MLP neurons of a small language model. Each row is named by its layer, matrix (up: input weights) and neuron, and shows model dimensions 0-159. Each number is 128 + 32 x the weight over its row's rms, rounded and kept within 0 to 255. Numbers have three digits each.
After each neuron's rows, "fires on" lists the tokens most often at its 100 highest values on Wikipedia text that the model never trained on.

L6.up192:099171090110127106152129076144163156080104129132078135167119158097160106118066133185076070093162107207116101123083184131084153096156114088129123152114116189105097118118098118151220072107142131027162101188134123116156143149166174178160129146117101179129144076103115162103101115070119144185143190149141155168153140125139109070151133160145106147105139164121135093100104116121100097166132131151105084141092121202121153155149124167131098164118119140127187106138108143099100110129112088
fires on: ".", "\n\n", " the", " |", " age", "|"

L4.up290:138107122110126186151194143152151108130168171164113135184163178156166112163177126171128122119092164126173117105125092114140150164113140125074078130124140106119162113099043169154134084172165143127129097167147150124105133152204141134090152129147137198102116122087150100120100181072108107142136103183069108093099118108084173142132169131104115093132139185086139119051093149151145111077149133114166125136173143181159105134091107114137190159112120084143191106113122079050134184150167114
fires on: " of", " the", "'", " their", " to"

L4.up317:092100129109158149115112129144113103101063182137106071146155142142133052129100148130133122123105107161141145176094097099109125119134167145108084181081092078098063099100116135133128064090160149143158156162184188156076140155126118125057112105166119181086143142086063140126110082143106153133109178174098132080109159124137144087143137129160091121151148158098110126120140072083099097147144087175192116089136158177154123084063104193171142196113117108178146134149153129122158161115151177
fires on: " |", "d", "°", ";", ",", "s"

L3.up369:111107180100118127160123151142127125108133189125060105180148126085144096128114113170140090099109137186149154119120112089131156096127166095101148188144082165120095090131170074143095139150117135150154168135121155165093101179198143123080137095146074085165194110145162129120121100125084151111099102164105162153122144090068062047162108091115077165144113083171124123111119075157126131180120160091164193100113163122149163076173137159141101136065148184124109089115138135156170181109100129
fires on: " ("

L6.up5:162152116162115129148156138122128116115094158127110081182107132131139064164134135170117169103137123179129114119158099075111177116106112091108129163046128134111129168133143146147130052067119124123152112134107136083125133126110129084086095139136081171121130115045139134141086098131201101136132105186153131137104166140088093133135153216151140137152165096150171078135117069087126119164202150165138104192169119163122134124117124154115029206056122144098156127107148138147164140127164176
fires on: "-", " |", "–", "s", "|"

L6.up437:137153125159153142140084186141099091103144131158151158178162155130137147195103108126132116108134162139136195160101115096083115102081066193109045125154126131136085115088156097086172080206168113097163121155114150081129128109110085158145121118134115175168138072135099146108123124070138136124154121117142099108116159103131088111134159069159140082151144124090139039187169109164140163105102161097114138136145082130157183099174150129197113164134106137146198110109133150115197120150100075
fires on: " rel", "=", "\n\n", " not", " ind", " its"

L4.up366:084061226115138120133161150098111115075123160144168114130156195123126110140117122138132135135089141165126151203117087063090140043108080138114122185088152097129136144122095111160127130074135183086121097134117142115179121155173169114078151145093114160171205061121120093136138161129105155116124119140085101139070163113111075109147102167119095111101116118111152143101125115142132107143156110118156075098152189120204162068182111170120154124145119172090111116096165088157108140169142154
fires on: ".", " decl"

L6.up243:109110187136124118165153120176088118130089109136092118091117145124155123120078109148144134096045165101148126169115121136092107092126079152089038185163099137124118107106189099117082118158110179108174131196066145119179157106104088160133140107123132169118137095088113121103113141026147136175139178106174151106133193124163150093147076127149170053177101090117144103164100110120141108131106199094149160123144139133143154167162140195124142127107129117125086127118138173074078145122153138
fires on: " to", "-", ":", " in"

L3.up192:088155195104110146129090109138127134066108111124196129132155132103153096139132123134184100138137169130115166080116103113100107124121114052138095103172131150080098109118089133140108060155117136103135132116140145080150081156162131162114131126143113130082173104132139188128150152139083164109185132081124146122164153113136115119172186086121152036161147100068100131153120059152133079192110107086176149049121200111180155099063151175116137149097149161169129122079152109111156135097152083
fires on: " =", " been", " were", " was"

L3.up578:037163152099129161200097114087148199103074148151135069140141165144112123118163126165087103145189139125114173083111097094083096114118145072164111171119105156141115056101105116119204140164117150093134134144147160102129131182147127108085161139146140178123169150090150162119113050132104153139168087164052136106179188120043144151104101116157073159158152157123155137075111138098134147123104140106113101102184186175123135110103110128119144149128095125140138101143146110104133185122131139
fires on: " and", ",", ".", " of", " were", " had"

L3.up633:113115151111119147123132124105151128101084174158157062159134154135112063154070154129109145068138115149174157079126067111139167131120132140141117130124086074142144183161070126175096097060113129078123155117099126087104119168137117102016172095166146113111119077120132153147118136112162124144187167228106112121118142150115141165104166129155134106115144218093135135137057139140157133144138081157108103116127138150181143142063128123159139142182150141092172131097108102092138139145179189
fires on: "'", ";", " |", ".", " ["

L4.up123:140087172082087126213096093135185170124093137119089125179187156068129127122131127163098147066082138173100148119100108121087150117165082141130122142081115149107130086100071154136141118185164155087130120168140175125180145128192129123152130106139086199126200105138173147116169108103134134112135142138108152088175102129065102099112099117155079126145156160087110042072170091127127110109152153183126097134115173162134137061119099139125123130184066118152175110132120108116143134169131108
fires on: " of", "s"

L6.up460:143184143150087110192154099073122149113125143133097085123120141162156110105127093161162128114152140110107133148106120132129082124136085124093127073100100083120125073122081152109087126117122173162179111122095177146104173104102145163143130185088133115112169114128133204111119158108157044150171186168167077103117192101148068071169109181174108096151127134144127127174099119114095108154124129159143073146085200089137151122069114169130116125140195102192125093114132134127136075180190126
fires on: "born", "–", " /", " ft", " –", " ("

L6.up405:115116119139165116088191140143102151133137123106093111191161156106143050071085114094150099184080149177107083140111184152113096118142151101120122096094102152072054101121158166145137092207217193093150133147143123080158140138183154153139146136121092111149159144071158162110123173108121139189173103155092128143105132067116145096141143089125136116186120139099186154109070107142067113123084091156159057094129178139148166109102143136176145095123132119166137122125125133134103142147130113
fires on: "-", " to", " of", ":", " |"

L6.up165:165146105142139136087107156111120153138146143130129113143146129077118087096143082113169102107089146163111119141145195134109068076092137088118098104169142162022087123073178083144081169193092147134115157101105101106149114119114183149139134132144104139173149163086172132136055120027177112168097119192136112117141141128139099130114160017160128158127136097136161172130114085102141106143104159144152099146161179109176109112138155210131112140153104116126115090138145132158091102123131153
fires on: " |", ",", " and", ":", "-"

L3.up495:121102107147078103120122139136154151162155180139087073110143138104152101103110143164130153121098149144149177103139101111094176116070175085167136126101036123092095140125081111188122057062132152100098132147139139056135150112157092155124112115136154147138117113087188151111158144146086137151138138142121089144155227091073064086184111153144120145126144115151162125154097125171173180119136196113109103113081097157117158122111191110164120100137116093158122120090101072095205140148154153
fires on: "-"

L3.up333:124154108125108134140099151180150159143058159136106110190076178165109112118111126134160169074125120138148124119113088082123104129153118093120128145087149057079133087110084112120126208149104154140139141113102190170102135131155155149166116135164179089090180091049172130120144194154132079156079176087201136102151133130162126053090041119104128093117178127146166131137141122118148097129138152138125089146136176148125131144095085160153132149121075058110096125110112086104155155095118168
fires on: "d", " and", "e", " of", " –", " on"

L4.up326:082090177207152189182114156094170164085107133122153085116090152100145102157126128149149052160122185144149144113134147140154117134097109166164118143109107153133034149071109126113153112066157187152104117121159193115111112112141172110090178144093137115123109154105170119121092140129133151157207140166057155129164122093055096138153145113175149127112160122109110138147078084154131196142154115084160127116083159161176123100113177152181119094127106113177081105123115118110090102124149111
fires on: " St", " Dr", "St"

L4.up174:142151185124128146165138110114170105055124092138137127156128122059161092125113105177092096138108152183096161163120159101060077107177045128140118139122107141084121111121128101093172123130054150075147134117110190098158101134170173130153178140127087083217124174124176161128069157084119100121099124124157096112186148078090104066141141139131138139144171133130144064091132153138108059132105113075110103126155089130146118149133172189114104124113176149107083104128113160131138160169120144
fires on: " |", " were", "  ", " or", " /", " ("

L6.up142:096086104129091127156103146123152127125165144151096162115187150056186079126126051165134061128145171164196152157057165126094105161118135155092070129124099190119094122097103195142156110198082122143155132177183171142160132094167138137069128163133089132151173128131129165132126114105105122132135112138088087114013122111128136110133162128108098081199123131093144103099049103140164110131150119139132135160141176170156182103114134140092133151123139140107095136139121092121107138143144098
fires on: "s", "es", " their", " to", " of", " his"

L6.up385:125108178126092115144160136117132104109094149122123092131157167106125154158115111147122110140097166146160138111126111079134168103118108097163092099149089101144142098128104136136132072119135154088135084133104175114117136115149132166112123150152103149083084136074104138062111129068134134180169138133156127139157178109027180063157194127132134111160113115165167105122118116074123196128134146171132107122129100103172103103124163163129085093083166083151233104054096136167170116165236106
fires on: ",", " /", " −", "2"

L3.up179:124078114150082184146116149123149132139106140154119114171152113155150144074164045130145103066093170123066084103134149120117082113143134111128118110108127110125151119087091146184130172149147111112154162198129114195139122079129093137179120137152062152154116122096136120149095127099123125120108165158150130122176166139100136134125139123076028096069139166081164129095126133150142153141117209099094119206085141202091079174150163180122104101161142165100131092129134059127164159161124140
fires on: " Del", " Al", ".", " at", " Mi", " and"

L6.up97:067123151142123098105107157117130104051108165145156110224088114116156155109139124164123180086160165123085128132109182092094089118152040078130147092102133116144068133134058108067151121134164101085163149171149187093137091113154121114161151136109138067105085095108124145104112153137116167176191136176150132118105172112106128120167093125130107128131084130150158095101098173135150127136140152125110068081134172142167161067120162166159102154102104151135167104151159106133178084190168118
fires on: "\n", "|", " March", "\n ", " age", " –"

L6.up453:082192153194118125178082144140073162087161167150121165151120129113129064107078168212106160107153160116111153131084164094092114102108181113135136102146092118102084098119110133178123132157092158066141114122138124167133154086147166114121126122123160183079090114082148167127157101161124147142159159119138114147102134122120115101098094186180083143097120157151190125097150155081144095154091151172183107096165163150127189167147095121115096101099171112110110090070073165131137075182130172
fires on: " |", "|", ".", "-", "\n\n", "/"

L3.up371:138128173161078116170124151120125075128138205114076122172185157084146041093136115152147100072119160109156161125078088076129148106126119104081125199082117058137074127116144135174105123139094173141152167134125161151104174146114120141056137103159144105134195096141134141106157100162023133122049117183132142148086156119134105129123092140167115127117132128164157100152097058139094113145174104151164138108149178149138089146134086120153142082145124154094136106157163100140129130145169153
fires on: " (", "|", " there"

L3.up469:119116126111106085130142121124158112145131113112134151184160165155170040093163141161136128088160135181147143138089143131134096112117128110095074174110118054077065108083060175220143109156129184092187159157101141089085145082086097161141132114146168115137174121107071179093138124127116130150147150137135137116143199095151061106106114068146041149113106188135165112125155109115122140126160101187134078127132169104141145111131092121139166111145143154125127131078114141138108188163159158
fires on: " |", " and", ":", " /", " &", " –"

L3.up105:080115129165198107132176117111170143139130128153163098166153173068124068119099124155163103097086143135148120185174148137102119092159118083137138161090093139088079108070152104114150148185112166104184118101105144114163102115153157159083163122143071132111103146115107113120146146101151144106105143194165116137188170130113074160126155025123099137101114110110159075086161129145125036164096109103144151154144152114184084125153116135137077176155143105108140098177111067128084145154137180
fires on: " |", " Is", " T"

L4.up611:088084162155115156134149125129139092137076137094113117127065169141196141126132178154145094091107112127118107157129114120132106110108098097088117100152098086044073110115125064172114102154117184098183154170099138194181111127113159177103107080151108111187152102109108170107113171125159118141125158148111099124129230045108072144167100112135065112154135085162160159168177079130120090148158115175125118157105140156125150081103116142168131092098152171128162108131160125135124163139163181
fires on: ":", " (", " –", "\n", ",", " by"

L3.up326:129130203082091082169173143076115083154127126131127037152094185130137117127090120125136159118128127116099149125076130146107152121175102141148151106104111052129125132121136119146121146136073157111167136047117098136079164143140148179127114135176114080165195095156119177131132078134159052146138148173197106118132164110147046100095133152150142081114168123146146140172091090175098134128153145155137097143093189106142118125093153143136107055205144119105129070128141125129080111150167117
fires on: " (", "born", " –", ";"

L3.up556:096102147157218150132099155111110113088110153192147104123124157132156031140144176121169123108103147168175179116127101126144186181136151128126129165110117076083100167100109108099172128111139167125078134141144141109086095161097124105088142104172142089144106074068113133122103147121140130143143097159151162145136161080128130205095178116134118118128082116103140142148102132124123079100216090129151210113208107162157174110108146133156138127132070075043111103134118118161107156131142147
fires on: " |"

L4.up331:073035181088132160108110127128145145075129171173136129103132203097111090187106125141169116110077133191173191172102105065084141108112129101103128142142109110127095143114048174163114155148114189091108132117085187119142115181136162121083119158113097155129148091121153163104096127120130128114117108149093109117119161113126094109138149139144107084119147119114165153083122069144140141140132133100193075145123173089234180063142108186107168116119137119121101129089173121114113146150146123
fires on: "."

L4.up106:154184163163095126150114078136077168113100123207125149210089140126161120128155103171131087109086128114115141184116137157115094171129128060077149064155163107075126101126121135177103138156136134133165116137060156111116118116141143165196136162123169144143149109115082186084120129125155133114101149145167139104060146078173093079181081162163118068144167086114144079152102104127086092179146128160091084110077160141120075132139120168137091148125130122123131115158167094065094118102139097
fires on: "born", " the", " a", "ian", "The", "="

L3.up498:165176123185124101132094142139101147129093200146078115146095135087177120109129172143145155126094183157180208101173107114137148113063124056104154088099114114051148104121088126158112111126086168074150121153089148113106129189127082105136128106137123104156095064080183148127208147097157118169108126170185095111110183087117098133140109153124129122141127165125131072164078087129164118127172138120124148149131112135116171186110116149153095123155089068061144102098122102116157168116141162
fires on: "-", "|"

L6.up226:102154153169085173141089125064144111067100135091076061118133196155168139097097104127110083122132095088124162184101107131141146167150077152147074148151118103105104063100163176156127121189157152094155161110078146175136128139149134167116150132086065182108188145133133124108115125121098158153159118151119136092031110100123129113193107127123132129136142109129130164146129058122116139164081103142095101119109130168131189126097207095099189141182120153145173102109189155121116127141141113
fires on: "\n", "\n\n", "  ", " the"

L3.up365:079155183134101138193106121130162120114050115161104126142097107084139104150142088164093089126140168149167120130084088077105161067127107070096124169198117179123122087083135036167135065139099160140154197152100176147159187163112135128087142141122078085157203128126150160117147121124062088151140134117115162161171184129106140105139122102168151114154178083142100138135134073116124118155124156105093078112092171170130154138158117126138083124090170145115133100120151170140161123128099107
fires on: " (", ")", " were", " had", "W"

L3.up165:064174098114098140149127121099140118132131172155122155160063139162153122095131098185128100140124176162114177097076129148078130099125130133126142096085084104164103094161131180165160081112089160084127139102132142153137101177115135206126107157130098098103110145126169174153082155122102131049126196129140165145133104132103128048153080115177100133125116106121124113138125133180107110129165129163184081112096132093128150106120173179163125070137103068147131138061144089155219104183074123
fires on: " ft", " m", " km", " Area", " Location"

L6.up311:111134147153100169105138171096192159107125151106099154156094140152192104104093109138141127028120179159160105115108099206104126088163084144095094103142149092102067125136113121193135148148101115102132115114107087113182090120128138146179120115129109121143083074065115124094104172099150107144074160090189150067085170105141138117136166140135080076194107116104089125154158126137154127139162139103153128131129203163151214160122153185174103110162146140134078105088142121132157163109117113
fires on: " of", " at", "ti", "oc"

L4.up425:105148128129134096154150175106097178136106161156110134100118186145143053158126109107126142205144116135130200105089180116129122091118108193103081106147090091141103121179118154114104077097109162113146175078081126091112114110077116133159162154119118138133122123141089127159133100170161153115226124197103092128140118064133140126157142133160120060084135128039136145159143111114095107100093075100133161152171117115134151176132172119176093115150155098179172096164174080136128082148084147
fires on: " =", "St", "Men"

L3.up474:118124171118139091124171130112104113114101146166116139139097133131136093119074138142103162155088167142094213137159093142109167183151111145110139149121105107131066154127158164124148129109069207075174109088142118117137112111137148162148117128144136172119096103121127139107100049097112091126157136169147109122060161107124098121140074130122082144152164128086162096142130061100122176166175135109112175146139140123153039144125121120184161099172151069107040110172220100140099089170144088
fires on: "|", " |", "33"

L3.up246:071143207067143132131099119148108103122137121192161085153064129132123114119119118143128133092126111109144133121125101100108140123092128089109121170159125097131095081095142131181112152191104182111124119168030149166069182128115111160123148115150117147126160084087148124134130191078113129152119184116119185110148172123069154030131097042153181146131096137129179127133124090092117124155141132194188117139161159132141149115122118205144096143090106068131169130097145106097148129109104143
fires on: ".", ","

L4.up136:140104135158111138165084168132143105093132155140103103161093102094103069118160118162170218108169132107187123097187089095118154131114100102135137120117118082117153151106071124142113087118189132088109100183170138079132163129162146092087147105176157138115132076049129097131079142025098105158121101197158092100145170159118161164113140122118135127175110093125153144183091133123169112177175096105144098117175145136146146195094152150109105157099074107083150086118108080125108134120117162
fires on: " |"

L4.up49:130158148174121100133130143181124165138169160149111169182115193153146071148150128111195090147105146107150132125093138173140129114086094178135129105111056162099143094126097160116130103134094175084144080158139156107165138171151144160084125166127104109111161165103116165122129136185114157120095068155147140021110108104153096119131157095187101074075105116119124156138108118079090088069152079068179152157136119104187102125124118095169116132163141157167125055113138105150055138103146138
fires on: "=", "Early", "St", "H", "19"

L3.up120:149108142137050114147157136102181146142112159138131130209096146160134125102129124136195097035111131144155142107119110120127100093122084132094106120116128087148144102137114133171095133153123129109161150146071162095146109159179152160121132112123118103137141063129120135139160177130127114093164141116130170119174143124144151098119103141072174077201110159081140095143124096175137043084133141191097120162143198110130130129142099138154108088187091077029147134102141048111200147125134098
fires on: " of", "'"

L3.up446:149150178145145132157142151115135178138119135122101098155093157097179070142096126164109132092160085098150123137082093133109117075149092136094127123156080080097110131140091149162103157171028155148110096084106108157136177107169171202128110153111126086079148106090145217112155136178139078151175155078174077129137160069155149060098136167152125065095183184150110139140105093175123130154153109178111086151074170071130124123122142138150148097121160165125142114123122164128112122121124155
fires on: "born", " (", " born", "\n\n", " in"

L4.up400:112135127158094133170086137132108115098100136105108087172105116165157097154102150127115139137137166140162145133099022087120161131122094101094166162136132082094125118123129090124120089083117138078098141086137159107096162143147106138061107105159105118112181066042123152145173098107093095160139147191140134089127235126115091107127108177195140122110124127143179055180110085108129136170114141161121169114142130143144117141049111158150096167104128121108152117128143121137162119135214200
fires on: " |", "-"

L3.up203:118117144114074116086156146103143122100095151169083165108133133112075143091051151132093212093130128161073123134160130141127203154147119144089117123102086058133093154085158138091157171105092148131162130105122096124163099119088094152110116140166159121048104124093147112106183099094122088192150160139148123124129133119103148125161148110092063170112137135143146121139082129101183126152212103099130180097177113169171090183105158109181157126147153126104101124129150129146131021152148129
fires on: " |", "|", " match"

L4.up448:127182127105086141125162096111117163140109111118055084246090216124127123142073118126160092095131149111192167136109123131123071080162095181128117115133132089101080125089136137147122165140116167160171155161089160143079138117140122162115140163138103117125149117062140182101085136110141144169121175109138112072047179106130093104134128144106156099177090148119123127156063127106134097087126186141141113099136114108169146057139148172140170127109106087123140110093137118152191108090144172
fires on: " 18", " in", " 1", " on"

L4.up60:159158141183122106120087167122149152094146182143062068138188132165155116168124111154135104027135110085190157119084078150137111154106154134128135140103092107090163089171052147124081134189062144161121123086045098169113139141092134174097129142132161176109135111138143192122136094104165186148175124166159105119101119126085124108111114138133092152112119204150150161092164114083176161159112116131092094156133154158144151110140093123140154059118134132126165064116139126133140156145101118
fires on: "\n\n", "°", " (", " \""

L4.up113:060154155161150113144158142144064137133120128108117102148091132151190096168063116107092180125124150137141159114074103089134139172125126100092143157144120074141109024097140089185088144100073168097118162139071146166071167121153119195143122113109106117141128105071132177080082138117131114140133143088107186117087199122136200073140125168136170104186110138158167136113128127096076131130116162127205102059123120146112096117092129181126139141127137132168137114090149102093138127156149140
fires on: ",", " /", " United", " 2004"

L3.up314:146092133160143166127161151151121100115123182122063092170116125134165104165148196153081120086083135165155078099169113076126156102121123097093122178117065106104132095117069080171116097084116128123160092131137174089137120078123099160125138137153078138085080107097109163131085169085127129185146160130184110158125181130081096083169135149081106128105181170129182086112090142134149117122197114148144123147209120131133112101080104107137096154096129151151176112057136163144182101135107082
fires on: ";", ":", " in", ",", "\n", " /"

L6.up223:134145141118094148118144124076094163123136135115136133173124194151115120129045105152162112090130127130170126157103107133100078058118140124108081144116192117049057086082157138125141108154141191171146113157085178186131146176093121181110167140113144146090114103066159144096085155087149133140158132197107123092127187082117076081141099144134142107171139114116120098148103146057173078099096145162150092080152154160164127115124118157120153143075153120130144133116146149047146132127120197
fires on: ":", " in", " on", "-", " from"

L4.up262:114069137109119148136082066094137096065112163145143114129181151140151122183075175132103174139095167096124148152107124111067141144113109136119099109143108107113145134110182118098157089159165131121117194139087065109177138141109144150135173121127112196083177079130087149102093136083153169111129151155043105118107169105131142078118194098199152096199058093126129109178128130152141123149110114107142135103110152079144083186128127164156134121110146180128163130122159096091189140181163114
fires on: " not", " rel", " da", " can", " did", " does"

L3.up99:034165133122145161134129145155128090060140119158170180185098138093146106088065144184114115124076195199085125123163098142132170119173106135142140146113096094117097145094150090139186118186128096109137137105103112149136112127203143180140208112160089117096199118133145129104147214080070143126136132176119135139094127122145100081110117078128076187113089100148157110093115128147093096147165146134158164141129146175175117165149152120136094118135172126090108105114108139144119094134082121
fires on: " |", "|"

L6.up376:118173102189116163120114119145139127126099164158100131164115168144128098141108125203116129147109113176158142147101118117116098123164159159098137130105091148127116087113154087130122166108117124086119107142114190171199112138071127174144138122098093176103074173119158132160089127140132106136142163117133153126136137115106058080131103079159113096124171107046143112073114145111105193116100141139074126149103189127106189123125236181097101169083165160142101096047166177115170144143068115
fires on: ".", ",", "\n"

L4.up442:147143115107102162148104100166100110053131119133130134143118118158119139136107141145125167094157098150197129128143065108148174162100107143103067131183143139095138054120129111169084148139097136057106136157079153161143138142163116165163130116143093162109100121104105180092127113085089101194129137094142158082112166107148143163204151076184147133168147154101169101114162072126125110073079135128106123168096166109185140161123132168107097151144130189157105133037194182101167114096095102
fires on: "\n", "\n\n", ";", "."

L3.up137:121182132184134113125071126116110098080117129141093151149132135144137093119149151138124130105134157218163141143107068111081137143147143138111144182119136104106099142103091125134162145125111196100114187141149178126118121194158088135093139114166135168187161068111090081141109123076069147106101109185170141106155162065088104196130141100111106113143118113141157166124115085188154055154181110131179092114176102113165112211108102116138123131128106143074112098067141130120086139184074136
fires on: " |", "|"

L4.up211:060127153190095142143142101117144135142076079128139094147106133097179117125100130146159139071098118118141155093098072116104080148137111150169121114198113143108136156118189061119200087088049150083153149155110151107147084157153127177099122110157135203142146094115110158158144096119058166155131154134118090107113152099140097084091121139179136077172148134137128148170115072198084097175122173105108185102069130142134127141072155156140129184083145171134122118118118146121136145176148092
fires on: " was", " is", "=", " were", " are", " be"

L3.up86:134127164139154137125101166116115073088136217221159094124125130095117094087134201137164150078132120141183182114172129118133221087134134149135152140129090058115094122141126132116138082103117121126093152115128100092154148174131138124101114131195177118195080111119113113137072083110090125149101149154160135125158156064110121177128160129145124153112122161123084166155086094089122098114181087116172158137150144158134085158157116136160108131125115137040091097099118137159168057171148147
fires on: " |", "|", " film"

L3.up616:138137064136136104115143149128076124149133195116092142168101153172181059108160140104147185190143145128147158091094106131082174094130172091139134155090074097076127115129092134156109110108144188090091149075173080112106159168178149158099131108169143194044164126095156144145138061144074129153087115169128142130092178128094105091159128139084074154106119156143131115157085118141099193148216092135140127117117103130115107102091157122160117128151113089149071119143153143148130152117163156
fires on: "-", " |", "–"

L3.up57:154103204129137144127117121085121139135132156130146083174167141118168097101088116145158071167095165105107121174154137142116085130093133134148140189084095137052089064105069133109138135110126144129120129183166109115095086108146115119104154114124091123135143139105153125072154110099153140116087174157085138162096180125090099164090149109135089091093147142097135161055164133117156177108108212132091213147059090139145051171121157129146122142166128108159134089127097102062157168123177167
fires on: " Al", " El", " Ja", " Del", "Al", " Pi"

L4.up551:080088171148055108125175112128103115136165123156146137119105136142140095134110120190159067075109119128097121107133210164089113152126148076161118110127089153118088107092142162128124117169155158100136120184085073098114089152102101215122128131089133105126158166155125159086070117137144074098088124159089128091110147084139105084119171082163094102127137088122197106175133127113073187103132125112117160142163096089146158137104197144135109079174175098176164103110112139143093168130111202
fires on: " ("

L3.up84:142120183141108133188117110123114178115130166201156109224125135121101107149076095189138108126110149203128160109147146159082148085142137109145153084097073155063137079092106085127167087159124170084103123124094146070069139159137168147143166141177125181168143103125197145103079174127129097118106139167164101113112187141128108092132099077083086106125162131151158085141134055130130169155167173107139099148138142167163156146113146160106063106109147133124173126164116125144112120119169112
fires on: " |", ";", " (", "|", " the"

L6.up112:134180153134112087124138158163094098114138135198080112180126131124185125143036158140147125103121110162128127139192170156136087082093111086111154135073105128066113117150086198108143088083131156106158123168143111136126124126104097135109148136096116176146109099127142170133116121098123136151149133200077179140111108077156015094116133159148103093175112093134144082124098139095062176113131145125127119141162119141188136062165133220118150150118128154130099126135205116154121140156098118
fires on: "-", "|", "\n", " season"

L3.up476:089142100117115104151134134182100082143105104134160182161142094143175120074086080195117139149106183186109147111117132156092050093170099106097143102136047149064102099092120111109145101105159124074095118114193147166149117138187178224172117123101079191141111168081133129126086144122131093096105130129138143126174147107127109089153117123133139128136175107096122069147130059164093110144152145075132102122111163172107101100119184155113145107100155165147115100183138156125161100158104131
fires on: " |", "|", " UTC", " /", " •", "aged"

L6.up366:086177167117053116136126134146127100132092128137059079113135189079115141134099084180137058105164122143101153112124165147089167074108118128125148135133096158131092167121162147125145130084111150091099155120091160138105129162108155172117146127127084145139107138142159176032089060053137107171089149173121166127079185150102119105213120130179095140144171112114151126129085108147098168119151130089153107151129108143136144102139217135181089118126157107182158095117138152117157135063097134
fires on: " ("

L6.up585:145132125150112119176139159163057153106112172159105181113127119120113139196070096178093100096119118159119168118124174083141128168130174143084114190099168144103060105096089166104071123083186199146117097215149183182116077136150109115126164145121096120143156101164130110107101105128127134144144117138100176096198121082100098134128065129099128074116175149095157114138103114137118118151131085103138154159129214200133147127084134136167117107135141151107162104125139127171121147119111062
fires on: "M", " Democrats", "st", " St", "W", " Blue"

L6.up167:111138128107107116088107058139109124086095200110172122192125174110150139110056130184167169094135165174114169113097163156070078094129101081074113132153113203083108126127117160127106075165119177039150154131152198092160140064125109172126136119117136139096122064115143152126170183120116093158155167083107122168109187117076113089079138165098172089147139158117162096183170114089118163130108175112136140126144137140156135150109121184108121132129148120087132129114128101106145134161121116
fires on: "|", " de", " were", "\n ", " Real", "-"

L3.up50:141084188172078066177156173143085160086119198113088093136113134091166024136107090159171119080116077111181135129108154147135101091145122124132132119085094097103059129149083131143093101126101168098145095108111162146150159146123156112130141120139140095108111123132146145133118073128126129115161163185128107097179124099105127134094064155180139060079148209149129149163121123110120153134179125094145132115077173181157130148142168191165125073188125132150156094103123131139085108163150138
fires on: " St", "\n\n", "St", " st", " ("